config = dict(
    d_model=192,
    n_head=3,
    activation='tanh_gelu',
    positions='learned',
    qk_norm=True,
    tie_embeddings=True,
    beta1=0.9,
    grad_clip=2.0,
    warmup_steps=248,
    batch_tokens=[32768, 65536],
)
MLP neurons of a small language model. Each row is named by its layer, matrix (up: input weights; down: output weights) and neuron, and shows model dimensions 0-191. Each number is 128 + 24 x the weight over its row's rms, rounded and kept within 0 to 255. Numbers have three digits each.
After each neuron's rows, "fires before" lists the tokens most often just after its 100 highest values on Wikipedia text that the model never trained on. A number after a token or word is its count.

L4.up750:137119178120111107152136136133150121100167119141165162132125108127125133115127126153102137119120155139115136155117164108108115119154078136111149079113149139143109104095125160123108151074120129152134152108137110101103107134142125145106116108125084152139145106133136118139115137138116173151139195121114137138100118173146111123110097106119156192175135196135105160146125113175158136117162122132162146132068101126136088125162138173136147161143120131137100169156132117085096123125139140132094099113155134140133104104104074086109100083136148137116107120169095149150122149111157104132
L4.down750:129147157151129144199123135119116118116096151138116103107142151111125000134107137134126129098149159132151139134125125153149161127101122150129110114127105145121136139149115130167141137155139151130107101115137133143118140114132120131144159134113143154123105125171105127115111157122145155120115166131121097146097109123131119119130183117152100121111114139146119128116122126096138142131083146176134120137127126136140103109098127131131116147112144088124154117147122113113132157086141134111120125115137131159132145122137097152139138106138126139160114104090136129113110143111129109113
fires before: "." 28, "," 18, " and" 9

L6.up96:116092165141113141119143104137120118095119143127126160123123118161142124127143156133142130160155140155163151194120129166139136153136168123134095136110117092145178146144122164124096201112127156121127129124133167112122119142122117145153128153151103166122093129106142132125139096112105123121115102113114088126155151160177118169134093096118149133158131157115101119133075190132124128175186140094134129114127088107139072128063106118093089117113141128086112125154130143142119142119146115091152123147131107153081108152115114109120116154088135124106121147090147172117130142141136165122
L6.down96:145128086124181128080141157105102092104122086169086149135120143165113163106116096119111126148112140134123124085152083128127101108105122103123133138130125142122133087121119157117141120145134129097122109126104114136113142095134177103151101127160098148162089115129094109125141126136129136101132111093159105129089115124131121140139086152125105129152153117127097116116124087148115123149055128136097140126135106101131118113111143130068096115098100089146139123089124147079129128139128116170106098151135179102110162143086098134197157113127133143083141156070137146168124141128120112152
fires before: " |" 63, "–" 16, ":" 4, "." 4

L9.up530:093145104142110079140095133091133122111144126124101111108111102131094145142108147063110137116108108116141151136119123155128148083181138105144126158137137146156144142125128146129132162098106144092120144146129134135181116121116096125112097113171144125121125093133112101115107125145115138154160149090153130089139117133097090107183140147176139148103156153162131113106159112101116103158098127117101147150154153080121120126103095189109132149116130129142123125107120103115124126169151119115147139152123115143207145118123142138094147073149111141160140159140124144068122160096071125139
L9.down530:121158154119128133196120136098164164125127116125155110135162107128179100135124107173121105134152133121146089141116086136161103122101148129165164164160118148149112126141145157095090142125123141112175111131135117115116130109123170155168104107101058093134119140141105135158162167118141129134137110132182141118145164124102186131134092096124117123179088118109131134176091109117121146062104108180114105089138093154121104108139161129131148118096133134112129114136109117116141112145123125099143137114122150121096136108112114131128134124123142136182124113130148138101096092108154150089
fires before: "-" 51

L3.up638:153131137107103103168161133127117086093153108113135102138138083115106116154123135132130126162113129112137188122133151115163089164135128142110111115112177175157116133106149139157114149138118149128155169114158095112153088165076121120072132117172114102133112145144155100129141155167078139139123166083126141130121111171157107085141093101117147172145107164118112129130160125126174129129175106117134092146090136118109099130116129120101152150110152114119097154147146117118135096143129156108100097120168121133153126093115102160100150114151123110102133167151111178140128127159130116100
L3.down638:135156124140129124179126142129110137127141132114147122127116082122119000125127125126132124161112148120135139122128120124132136138130117128133136145109156129145121150128132141149126125138123148138154126129133130111157115126115136134133113111125114115134130149143134114129122124148130134121121126125135140138113125145145141111131103109139131142135123132125134118129140115133135127148130128126120142126121108150105148126130154126120132113145124127118118138152136122108144134136144132119114120122142123115126114121107135131121137128116142128118128122124136154125074110124133136113
fires before: "," 63, "." 13, "–" 8

L9.up76:105129117122178150163110083163135104084140120143114107134178136146120124167113104134140149163125121108154119107170105115127146103117114130169104139097134168086176126134138153159109129171137119124148089138092107157139131141106111163150076134106122108118159146101146112141119138140100133112098137123104126148161191147155105165143119114133141110134111138115136104122183126101165115098075112108151135118140108171133105112110165146131135162129136129120079086133139130117110100104132104102141112138141169129114127133123129105164143138130148111162171085143139194102111099147137148072
L9.down76:113087106101079112094114135101137166159138116139155155118112138121134223123133154147112117072135130147111102139076123154146159100104165154096158149123156136137132183142138130126149133111147104123110134121123139147140168122113165165114151108128130149122115092122146127136114067111133123151109135144150128151089082113113171093117134139133143115132133129135141091127104135111120148142139136162072103121081140114153165141122119086111138103103113165144120162170150131133131205144110142108087154127103104120152119103138132149172106128099143126137121140126134112108104100087100122126
fires before: " |" 56, "." 9, ":" 8, "," 7

L6.up751:125152085112111125112128160104156130129128136131137095105158163114116117116095123171082121152122138160109143136100099087111105143119126087140143128155162114104141132149130105135141168103160126094100127155120139129168152124118111173109142106097121150138084145112138111128092125165153124184145121168143091097150178097151117107164125134167143131108138144101143157083138119134102129165149150152089140125136136180177104147150148155121182112167185129136098175092105158107159137111140123109141167158121107103100096130122131154122163112107135111139072131127134156142137132143134132145
L6.down751:104090126141134135027089119088133117105090083104103128110131105153144100147096079132113145097120123130149165143141090128109131174120125091078171129109108143115137123141123097116109126163139092129108122146166136145167150128099152145150118131135123156104141159118111120106108135129135127114132111131124105125114107100095143110138119102131073092146099163128166175135098120153164129142112126153129116111144131161139172105123106150133149098089111164153131108159117123114106113163113132124172106133161126156127128109082086102102144086144132139098065136136114117154147111132102142130
fires before: "-" 44, "\n\n" 17, "\n" 12, "=" 5

L3.up23:122115165111148097158145138162170152116144144124157166128143130095115136116210083103133138127144114119086138122125103108091140143151114158111126094122073145144146105137122090218145121089127111125140169119151139138119119136116120127102091156137122161138096074143116084096117104116134140120116128128113158110152122153115120148124144108165143166115136139143093137147141095134152149126131157121054085119112096119132132153121106132132118150094091107151116151087151128124124121128129119150093134172113132117143120139132157107108145119132126140150115144132145112149108130084099063179
L3.down23:134105121122115167128156147114124112111101102104115130099117129124130149136091163157109139124124112131172124142141137126146125116159172118112151161143160107146127141123138155074101139117066136136115106155140095099113127124158059160121150114113155119140141125111139174138156132165103161123152099144093110135159090118150134132177121108118110135130106058132166120132134108112125100131105111159208152147083129142157146128104105147138120116152152107116162113143079095117076151143121135118103115128128149137124142104150148143130136114132104131144090097112095144112103169203162148121
fires before: "-" 57, "|" 5, "." 4, "ge" 4

L4.up631:139161101126138131154143136140115129149071103168059152126086108099120148124127110090109154142140100100109107131139097132129122142116099147129107116149157152122165151071138140176141144178136098098135118127146099126140105078138174143121087146135108166135125112127121145154150104142098077147129121131129119094131118096153125143115135149180125126065113113150095122123123083139114177109156100118122145130107120151118140144154081129113140149175173107116120159121130119153085114117130099133136135072103140147094141104138156159154105118148121150179121129160121157133137100103111112123
L4.down631:136132104161104072149153085098116126131134171114172129125162154126093187094114145151140148093135140139122134105113151117171159146100132144147119170114143180082072117159130126132108125100131145172130094118149124146154142130128086127136102132118151098135105149107178117085137142108140101144089136119067137099123145108108139123133162139102140137173142128130150112100139157121123074134110145123141120128154119148138135088141117160168096114102103174117108102112100133073168130109112155150141101152150068153158122143137094156152107123133134128126132121094158119137112116118119112120
fires before: ")" 25, " |" 22, " (" 18, "." 13, "," 4

L9.up700:110096175139136164116126093156123116167108110146157124123148143122061143135103160117135130156073164093140142142145140159088103142066152139126116130143106111102114133119126135123175109128137140121122109108139110182119170132147181146098146147113139108115099136131136106173171153145119125132144126107131135148126101086128110114087125132098149126081134162142091079125133102115120093118129143152065092119131124119182115150148126148134147117130074132108147176154161085138125119138074134136131156115149124090105139111129186120105132127136122113110147123149114123124112106121132098167
L9.down700:137127106123097086134148138133120120100150109143165115121122099086134025126126147144079102104192124130124133139136129117133125120141123153124135124073094135144154174105118156146107098116161116135113161128090145152155109136152075149161107124147157166152169145112118143131120111100124114125107139146137109080137100161097115107103136101147167152117116094140167125123115157129152154184154136155160146109121167143105113102146119127112117111136150106145108073157138146112148151135197144105136124132108152161088128111134103114121139122097096118115148140119145132103115151091130138126
fires before: "s" 58, "e" 4

L3.up93:107129102136118144117174130131132140148145113138150138136131118115111152119134117081117134113170149115131131150107128149133170123170117101095134142144172149096088112086127191135115127148108120159105149113095140141173084135111160081114137109159131081133119102132124133158099136129122114149093124150173099139097114146106105144158156181117127114102128179080123165118132116139151095115124139095113157129127136119121092112151132143124147133121152157096111136121125132123120108134135142088177121082145124118117118129145125159178191064070139136144116161082093097100163137127132146116
L3.down93:122101086056118131110110146130149149141106139153152111126175154141133181112125127140160144113148110160083077100074156144120139182130099098143115107138150108144156119140134140103108161109090145149165129102134113109151131126136143127146155104112186137135102124138081070106135185144130135092157117143074104127120135177082118141139144131130120133155129135101115092145144140094148148101161151150151128132134143164111128117124128131160128104118091148100133122150120182084120129118101116109118144155093155114092140126127123171137132099132122145150091083119108134103133166127125133121
fires before: " |" 48, "%" 8, "," 4, "mp" 4

L6.up229:124104139141125136133117100127145142145109109100131128151164107101143118125158095164096128143151140131145134160104133176115129143136180164158131136121125137176101129112120145098134126138150144089098153098111100130098134124144118201155117128127144116109124108150118128085149143125128169120113153135113114081153155129150160114102137118140109120132105158153145153082106157111093128118123099073114072112109099131106095085132117092135130089167143104139194148120155136118129108151105139113139139109091152154115145160123122106136142109113124119088102092091162111157132136096133208083
L6.down229:156136145146137141073164125131129129116143115189098132155095120123116175090103117083126123142106147140125103112154081153129147108110154133111124111161112105148167075117098134138137119104129146116168063156092097071150134120116152112138111124124120122112084114155135127172159124148153105132111138060152084168113136070113124171131129108120137148108153074111130102130111126125123121147104122150136120136098123110119118109138095155108111120122097083168139085108115156103131140112143129126126102151140126120107138094120132121148108182127132158129140112109132146174110137086137101169
fires before: "=" 49, "\n\n" 17, "ic" 5

L3.up713:142172136102111162171126132123119084113123080130118105185102162125108116114098148124154121077140124128132144171165124149140115087090106096082119131138149145104155070124108161149137118162160120128082181132090112113124161128129114117094186110177128125130112130130089118133128115138108107135147193150147155128166093141155113098134155159125108109124117120108150171117122119159099095164098152087116126115129131145122118114107102160121143170127105134136114110160077127118110135141127095119110136140129123122129130120121135146133106128158137142110116144128078108099139101158163152178
L3.down713:091129133116126158105153114112179142143084148105157171111155112141106171130124093150080116154098132164096115124142138122122143157129147127120174097155121142148150171144119127137133148126101108133151091099127112121136139150147099173138080133105153155150124137104126115155137100122148064194124111111134138120116136128110118108142103103131123169140142143131114098098144144137096170145158084094120167108144094125085128111115138104148117098134123145137150074137132135142139117122133130130164168129133132130132115143092161076132156125055117162151101107110144122138130131144151093062
fires before: "=" 24, " |" 21, "\n\n" 12, " of" 5

L4.up83:156100148093129107154131147129106097126137148120110147101093182107114117131155154124107144148131148100149119131086140094105172117148119143119120097160129133111149174116115155146149103154087098123164144149127112141108152107070117082156156113126125081105132089170125124131134167159142103149128103131162129139152143121122137093138114084140132089115089135097124126106152177092113122153183082134065140102145133152142136135134139137147142133119190110158098148124133138149116145102111121122114123107125185124112127156093147141140133137153110133158122170131123132088127117074139085155
L4.down83:107155119150146151130150136111128147118130142158158122122127120132136178133117130109113090138110090152130128099115123159167074172124102116127147087129016137106119064124108154116127125179136144102143157104130159163137094139165091094129102158136116145136111093126159115153099136110138160118160160127117113155090087149146117112105126162127131175161185099093145124106135047138130150137105134148146132107120118138129085124116152141101116123149092117139130115094138098142145126139125132145156155137125136146137153100129114129128123125122150100141096149159119108121137131166129153115
fires before: "s" 50, "ture" 6

L9.up246:096147146140138116153145123114126134147130139111142162149151142140126128142149122128132067138120151096128161102162130141136121164104125168114179081095135116160119119115172113145140114140146109136125156065122142109110081123098151137128074149082079188131118136190147155138129112119124178146115126158102136129136143148130099112112141106140114135138083104103107136123098136138133153060135131148149118130052086166175110093154108177091136186140132132120125127128138152123118142129116120140134110093148120122093079108103125127133126123120117147131125126106139141175156108134123109132
L9.down246:133126155137154116079118201152152146134172062110135124117166121124148099098136145122177121140134099122171117171103115139138064132114145118177145113120135155088119135129111138151136120097105115107156134172146097126164141159144119096143168137107148104155161113145124160145149171115157087112105119087123122117137113067135116130162104113109115158137119101109136116167140113124115134101142112120153070110147118159152131150157155131135100115130171150084109132115134111096133094142138093190135126129138127121140143129128092146114112146139107146144095127133126142085091132108150131100
fires before: "." 36, "," 19, " and" 11, "=" 8, " to" 5

L4.up8:111135131116115146138155162162089152141139118106130126066120115123175128103141104112120128168084127096103121104148146157162122103128137089100119136104125135134110060106137126127132142151155144132126122107091152132112133113147118130126093153176124124138121118158142193112123136097148086135130121130141133168120118137169150103128138155141117138109145127128069104141123154160079122118147091121137119127114116095087109080145145129131132137092163103128104094171117134171119154144110134154107124110172108095113145159130111137119103123150127157137127116208117170163138140161143112197
L4.down8:147153075139096153120144151088176106111109150099142186125156131121131107136106149125101127105123110159159085147145131120106147114112089135110114112120104142144177170152114097106120152096118145126105129131121126132125156125080127115113134117140128160110117106109096090142153095158124166106111178140123125094126127142107087139164168115094116101113088134139161162103148114132113149142079177176104120128143157144138123188167141132126160119175144137148117162055111117134120098143145155103124117138119133142147124085119110125147155156122131152124136122080105120150126128108117114081
fires before: " |" 56, "," 15, "\n" 10, "\n\n" 6, " (" 6

L6.up652:116113115162151146124131106121082121146160118143121104171132126123152114147124105155149143150112112135127096116129111135112115133166104124125102086133152098131099115145118106128103139171129146107123114181126168124115117138155154169129133116108126115150112144169158085113072177131086128155146131102102102126111151126153138113123069110175131124135106098122112180128153095134111104153113108097171157133128118164172137158125097128113084137135145108134171123187150141115086128154115130140160151117101109144139108093118120177074143123166127079121169132081135118103130090157129150136
L6.down652:122112093122107136098137078078110124167138150116105153145123065076163149115168114122113129125158130121119139145112201134168166147097139117157121137109106149170129139122157116124139172101152180165141106103128105116121109089113153128104135125139139152103085124097157129138092149100142133138116169154105134103128153148096102157120152118119156114086096098160146143089137103114093125141135103114107137170148081101099085143136082129099132121129126127139168128107165159095123128124118111132088151114149131157146116140149116172133146167111118130163135137133121100141109144098147121117
fires before: " |" 38, "ort" 12, "osed" 4

L9.up522:060060160143117122173111168119158111164154091157147157112132081077144139102130155144141178159113117170088112113113125113139152152111127123115162098111105126130167119138145131107118142105112136141114096101152153168149137138117132188117086137103101131143158129136150128124102118118151127074166119127097107128117109143111154136125140102093106135167133155085110139177100152120148134114136153124111093109124131153133122096113114087127098148116166156121137116121150130092157110123118142183097117076108118136115150131113143142156113120135129130107147120100170133174121108094118121130
L9.down522:160128165092116116111137118118150138130128141117094118128106163150096092155109102095136133118128112130131173171114171148150121126107096140141117131134127152127133094099124171155126104150096130108113165146127116118132155146133147076135150119159138115126100149135103138128156126155094135163135170124132108126155120106167105149131136174193067097129162104166108076123102134117133122160140137142138126078094116126129107144097106091096132113074126138119104159168117121142107156137135081113096100151152106126171142125125136140093142156126162083153154133145117142091061150165126118120
fires before: "=" 47, "u" 6

L4.up494:143141119138106139104175119169113169127135111097117151121079162096157147136126092085129135129135104110095119077162155087113135180154087120107133148115130135103143154146097148103110150134132143088097101105091111131109112128144127119125112119152119114164117150127130106116124162115104129167147112116183129093096122131103155129159149109151155152192140162123120112164139138094119135144150104102117128132139090127135103121139119139127116162129103117171089136161136099122127148145118148098139107154126115147173134171134108120109067094087123138104123161163125124136111202134164116166
L4.down494:103171093110104146091113123116110118191090147144137082167165103141123127129105126141102126083100108141144114141172132150167107056094170140159173117136093163135087137138095113099136138104125133124127149114153116139086167129122115153110115123103122110132166107143114151170114113086149121104126130121129179146158093170131149117101146105132154116177137119165119128115154082112115144144110150151110118121131141125145119084152105164099114147095155148141157127060127154113140164131134128106124154118157141133122100133108104126118141147143142124143154098121115159155114083111105134122
fires before: "\n\n" 35, " /" 11, "=" 10, "er" 6, "ell" 6, ":" 6

L4.up85:102172115123093151151126164162164120161138143098124110138133151092111142130162122163114087128103147115106144115139152130097128144140152182110156097124102129175146178084168126126117121144145125127116146118126152081101099148108137117113147144119122133156142132115144078121139146142121150154109125149103099074137138142128097104114130140101110139138121134104116143171091072092162083167133147164115090125089103101144129140111130139151163153104144146143189134140160144165118078102111141130128150135139067149143154137130130089114107117068132139132105142159095124106146114144131135096
L4.down85:134098142150142124159145140102119105134135116165144133142149097152143130143145144103135163136120146131147087133105107137127145144133119103153110134130170122152107094174075157133125123102106126127123128157135099168113149094098124133176095115120117129131099140111115153110130137083165135078149152121122165171118135126153142120163103127137147132125111119126137094061156168167103159112125097074137181124132149138117140131133133110089109089183136083120055113141125127142169190147139110123115102124098162111107066142131148138136156102161126124116124103096144138155113099126127112150
fires before: "." 19, ")" 19, "," 17, " that" 9

L4.up311:130102140117120111149118140141125104126115131121124132133134126127079145144150107142111050123145153130126167116103144100140146125118121127060146091104150112077112147124059170127133099137101091133129138091149140132130106116133124112102092161153132128140143127118107112115138120115104130122110143120108119122121145129143096111103163133135119143125103155098122137154132135150124133137163098120140109222107133117156166152098179120168153155117162153118121127135097114147109101085092117127127110117120143116126130177142108103112121100133252127165122109123121129120148104113124121136
L4.down311:146143129114140132111152078124121155127135130163128137132116118129119102127104148117141180125123109129118102140152132139144114148141124163173121160138123123204133136136170137135138145124141133096150154142092140127124125106123096145144133084101145134097078132148139146106160110145140144150132136112154129147128139121136142126147095119114120124126154104150137149128146110112110110094124144150112123037141154120122112136177105153111116097156077089118096144130177142111159138173155109098094149134151113142165116105106127149158156131135043113048121127109133149146094119113115178082
fires before: "-" 55, "|" 24

L4.up139:108117138113114200104145136100127111154129137134109183158100150135123144118143127148133125104119099100147126123158130130123166134152098140133130130123114145130152105119130101096153118086116122113126090145136118139119173157138099116183115076116104105133104072145065147103080113083124106163113132133133119113135129117120136131151120101152133165157145117166134138159128126146090121118100139133099136147115118181138112151129097097125157150130099101138100151127078165155103118128113139173138156094107126133104096136138141127158146152075144135151176157108131106126175127068100143179
L4.down139:156143120141139094111128130145162169107115125132121113115128119130170076121105119138112131157125147134120145139111111101104085129110149144132174130122137157117120130126148150177127118161108160155143151127087139120147107081117131122090153153146133181142143187148188083129165137191138153074102150121147141137136117109142132136114124150101114110110122115111149177135100159082119133129149101138111126130129127075151117126140127129115101068123172140133125118115114129113160121118123125098108102155157116089152140147136139118099109122166116115131082103149101152150081137182168089082
fires before: "=" 46, "les" 4

L4.up228:110069095131153102131171131133113114129107114103179108086126107163169160152103106063123138110154155174126146154104111139107150121118099099122139134159173058118125153082108094122131149113136126128112146117111164110174115105101150112101091114132110150131125111100101121149129173139101163130148117128150105115132130171119072126162157106111182121147104135101171121119119139123161111129136079113136130113120131123146105158136159131126139171090126141134107117084173136151134084132117125127114166122132097156126158120136125146153170116125133113129155153101147154141134134118147149097
L4.down228:174117093104141148154125112108136119122142152079170131137128142065141202133127121109102128105122141142138140135130155106104148099130128075123113101086161121105137162135162156156148139098122114121134141117107121102148118152115119092123092115113110140161183162159095131121135121170132151131150149150151103145132091094104113114156154110128090120123121105094144137111082116146157124148147093110131155151160170118071137170112108126108133117116151132155095078101132105191124141140123119126169153145127141093132144071113171089127144145118118146096120133106120124162153123117136144120
fires before: "." 28, "," 17, "%" 7, " by" 4

L4.up218:131102111116124112111141114060135121170150110154149177124104091138133127123129170138100111107132133081149163153095147091061139166089139087128151120137152141189116127146128121137158129112147137089074152109113117103153165139139108121134111093149131143140159109078095159129118109119131133137106144132126166131163140171178119142161156060154119150169137132136112138139162116081121154137113154132123163155090114138112133131146120130142115122060130119138110121101111115092136115158115146155150106137101161143099148160150120123151136124125135143107139160096094128108119129113147132143
L4.down218:125150142148137143153109121197133128080108172087097085139148156102110106150144119155116121157104109164142069135159098130173137121136132156123151150108137113063130127089138145119132146135094138172126079134129157133093110097141130129135144153084125139144128164165137127100090157155108131101134111074098118163089145109105170120158113150113147147095134088145174103123111113147127115113145131096139146109137110098134108146111137118099125113159118132102155123158144128148161128108137127103105176119142085144131111135132142113093103126154142135151101126170163131147121098152144147079
fires before: "=" 35, "\n\n" 25, " not" 5, " be" 4

L6.up87:129107138127130097144131104118112108147138098078135098131154167122139131128105145163138130106110146131129104106127134186117119118086098160144141122122153098148104102081116118136150151118165124096108129118149118143110172125078123133170157067118108158127126166148139119132133127160122112097106148168129135141191154125118144113150125123141121129132117124114154091154120097102143167134114147096085096120095175073105130176142131147122087117142122120111124099124164143133121159121100092170143151117132182111117136094090118144164208126143122106117076159121112139105141108134108138130
L6.down87:131156179118117067128141119120118099104109139125139129149130124155163163138095144082127123128137144164098093139146129135124124144116112132072120116145141098147162058123113074150077134132077131120074119136114116126139146139138116125116130145102146176115147105148134112194131125149128094119121134130130133120121119104094108183118127100141127062101126116126087106108132160115126086150146129100070109112113143122149124122094100128103111140149082142127162149128142093132113106152133152104108122171156076154120100150128117093081095106122117117132136126163128142157118142134126089143
fires before: " |" 37, "on" 13, "=" 6, "." 5, ";" 4

L9.up196:155103129098158145139158112116099118130124107134121105093120149142125145148163115135160102152105145133114123107134133158113103146105112173131135079158075159118109144125140129115112175184139146111114140182128153126091116140151071126129103148114181105141137116133128102116158132137118146138085122125111123170123107103141120124112131131121104127139132155157102179130156106151149139157126088138123088135108174148147124095135089141100111172048141090191113139132135162097141112150141097124138099105105149143102109159091133117156105080092148152144099162123102125113144111128147133130
L9.down196:136154126128156131094116157158115127143144115114095099126156141128188042110104108094110134141170120116103164095112127134121154156148128132155105179152133095134170116183076120134135144103108136116180107108133145127124154127153092135122144116141096130127170152125179126145125103145158101170132138123110116151112097145121111119124140081074154155129108078143119130166091137141122106095117155127118156147145117120138131147105108140146136098129123128118149147140090079160141076145156146128131142116116127114083111115097137136108148158120145079127139139097097115123141118173158108119
fires before: " (" 29, ")" 21, " |" 6, " the" 6

L7.up454:092108145135153165142132110119100138135106123127149118133159099142149083114075138119101138129157102112128107159120159099160143123130124119128079130137123137135115121138101048127137141133105155095119124194060120117146159154140128142156160116130147110170101120137124127111125153087105134130131137125139160143114111032057150149103129187103124124121142122109131126139123146094133091156136150125129090138139144140102140143109160117148133120132136159164148118117145105098122139159117112137068113138102140169129133092121123107119126163110116147100148109108102093117132104122141151079
L7.down454:159146153102143111100098140136136127167100105173136123132098146102120202118121110123099129181155136088163161113132140114110169138115134139141123088156121138123128148134120145077132131109118110157112116100125151122116146136135115161114095173176133150118123144117109141157118114156146167149132117155105126103094119196166121114119168094156138127132095089129106083099148138097125145126122072089139119131107120139139123134109072113122134108120118059091125124159123165113145147117142146124120099128142150101118108145172082147117161157129114125143133146145127126093137119120131084186
fires before: " |" 34, ":" 7, "\n" 6, " /" 5, ";" 4, "al" 4

L7.up766:106127127118115048092119173126122110147145132143081113130134169130121156081160112097156106132123181138127175127151089139116124122114110086084137137141074099097148141121092156125119128133114110122120172110093130160087130128138127128078146138114130123169152136115118134107125135149167129121129090089138132103104132120102128120177152108159119149141141150142115136128128147118130125083143126127120127171135127108160170142128099104166116109146149115082136125135167097135128120079161122148125144131136125104128114191136130139102158170129121126120128135112195156115196122113133111155
L7.down766:148144121122134157143121118134140144121140130138209138143124120124134126197108147137135138122117120143133133129107118129125138159142130145180118129135143151147121116128220108142117119136150142131157112134133122119135126111143134149166113121119136135050111113136126130132127129106141117123130139127188126132119114141146143131115111146124132096125126121110153112120139123104121119152114128125132123092121134136111073125136151118116130125128106144167089123122117146110123133177099120128127105123120130131144148118125121149128130064096117126126130119121099115120000116117120149121
fires before: "|" 26, "-" 24

L9.up39:106121167149128153177167123132085115110151097124142107134129113101129138143128095159117147154143140102133154145142113098136117170093092109118167082093153103139139133118151106110110133154139128136155118136107113114132157112107124138112084083096062113147138144168071082129102156151126193109148167114124106130129122117133111151119167143115154171140189163135109130106115142136132133120112109128121148115108132158130112147093152117111172119115126122158121124132126098146083140140101136105127125084125124162091132163129149173086153126134107117151124168102088130138117108114090091080
L9.down39:120087158139141135120167163087125130105091123132122139111177141112134255138162106121151141107135138083165152107145147128114112127136128164147144120153095159096156122104115149147115154127065145097100101135150149160122142141124123160138181153130135137141130136139129127132096116102111098146105145139102110133085128104135144139114140138134146122120070125105131107127148101097107135111138137095135084153132139110137107106110106099111110111146103140125133181110146139142144126146174122136091156078134117106094148123139101151132155110116106122145118159143119098132101161123149115116
fires before: "3" 13, "1" 13, "2" 11, "4" 8, "0" 7, "6" 6

L4.up75:074108109117145142110101182115141136122129153123113159124130167162145153098139126139135169076153111089124104120105117137134140126145096149151155101121113087133114142158104124102129135136147101140121117143120093144110112071180144146148135122122089145131139113118124141091099105103135105102152128109134126126175124122106178114107133155165121115098155166152113138130130146148078149101119131103074128108118152122117139145129126122139108139146152106106133114101089117180109106140079107174116177102104164164074151131111127111082126145126145188154154139115165124114159154113173121117
L4.down75:141141148128132093147137057145162102096115096114160119163112105091134116155101153120115072134147126159155143160144138117102128105119077152127132151132149154122128101117146129145106136127111184144133131115156130082122126186089138129116132139180155128139082139131128138129123139185170120132082124134149150148108129106158068113128138094081123121147139078122150138137127142135117121162114112154142113128111147129107124106105134159133138113070150119127125134161155123111153139142174142072114106157187093119186106117122124126146137116132099104120119143131101118185108106118124123143
fires before: "=" 51, "ti" 6, "ted" 4

L3.up363:164135155109113135173123131143125073115138110085139109125131107102091123147145122140121081125116159144110179112113160130128106157136117149119152123074146116110093138103149149170115161097102139141120151103193130088132099153113117089103139156152126152164153130136136116115099113141075142105116174108142139119113114148181092104138120123147153184140124159120113187191109138120138137132129145127134097140085148122130103089133159129119115135080145107135083161160110130133119105142108106115115109131138094120130126123085164137115122084105161147132141145122140161159103100126137104160
L3.down363:134129128121122162225145123098102098110120144117140116118124080136107000125121136117131112126151150136161154129139152134129126133140124120136135130115111118138117137139141145115132138119133124137110119146122137120140127146122127131131119132109133136154120167131129111125120138117129140104126161120135123153100133129130137105124107099100117149144123148133119120122154126137139115128133109123123133135131131127128114108131151133143140147143128110120124129116153115110153123142159139106141137115116119118094117107117153123123127114161148139122122121137142133141125125137132153113
fires before: "-" 37, "\n" 10, "|" 7, "  " 4

L3.up300:125139143140114116156153115111149093113110127172111109115086074120113152092107109122082148102111083133156147131137097155143135119116129101138113142150149123097136168105128135140076170157118121112136138142099122156140132128111162093092163112122175077087124115067103145125104164140068112116134132139115163135099132146115123101125107118141170117075131150143108143130116159124096161097135158153147127141115129126136122139151143136106157140088144133105132126136118129140136105162146144091129096092113148131100124126160155172095134139127118197115156163129138158103124067102176130137
L3.down300:147115106154149125166135112147154103187153162120163127138199171134115164117112143163162111140156132128133152114167156158111116147178148155101146153102109120126113103143135131141149087137102144128104076128104173117130090122140133143132130136126114127145081140089147137131118053110176123162122136093105128113148097101073123135114145114108071111181097101108120136112150133134135109126095143102137087117114149123127116174154088127139105140112132120124123164130167119111136168127161137132092087164124121081111154098123125106106124123133139169134143121126101105135108136131121122134
fires before: " |" 39, "," 9, "3" 6, ")" 6, "." 5

L4.up568:111095132187147095120131125161135160108083099153119128118154103086135132120097114116131116099187125140169155142084121109122077155136144147126132112092141135111151087123127117164115161105133121118141110140179126127135158161142161151135128123168118130169146113125095105136124082120109141143109147135081166107147109103094110111123118149100140124149155145166128138141147110155171155109146153130175126146117130144086151115121118101102135103181148150092109113155105088102133119158095182147122133100114137131137123165098155064112127104170123139142104117129076115115119151147122114133
L4.down568:146133109087093141113170133114100155112137137111138130062100151143157177126154118087105134128102138141098107113150143129110176111142115117138117101159195127144123143130129134137132073062111123148103148097119098140182149116115115143109090135074127081082090151114123141114142123134120111142146126092119077175151182134119136118163110120134146170119147139140138132122113127084088118123110138151104124138123116123145119113139173137162110121100100146108115103124192143128134119120126135100108150158116115118163154138133137194129182138144115115137103120140143142143142098111137136113
fires before: " |" 31, " (" 18, "nt" 8, "2" 5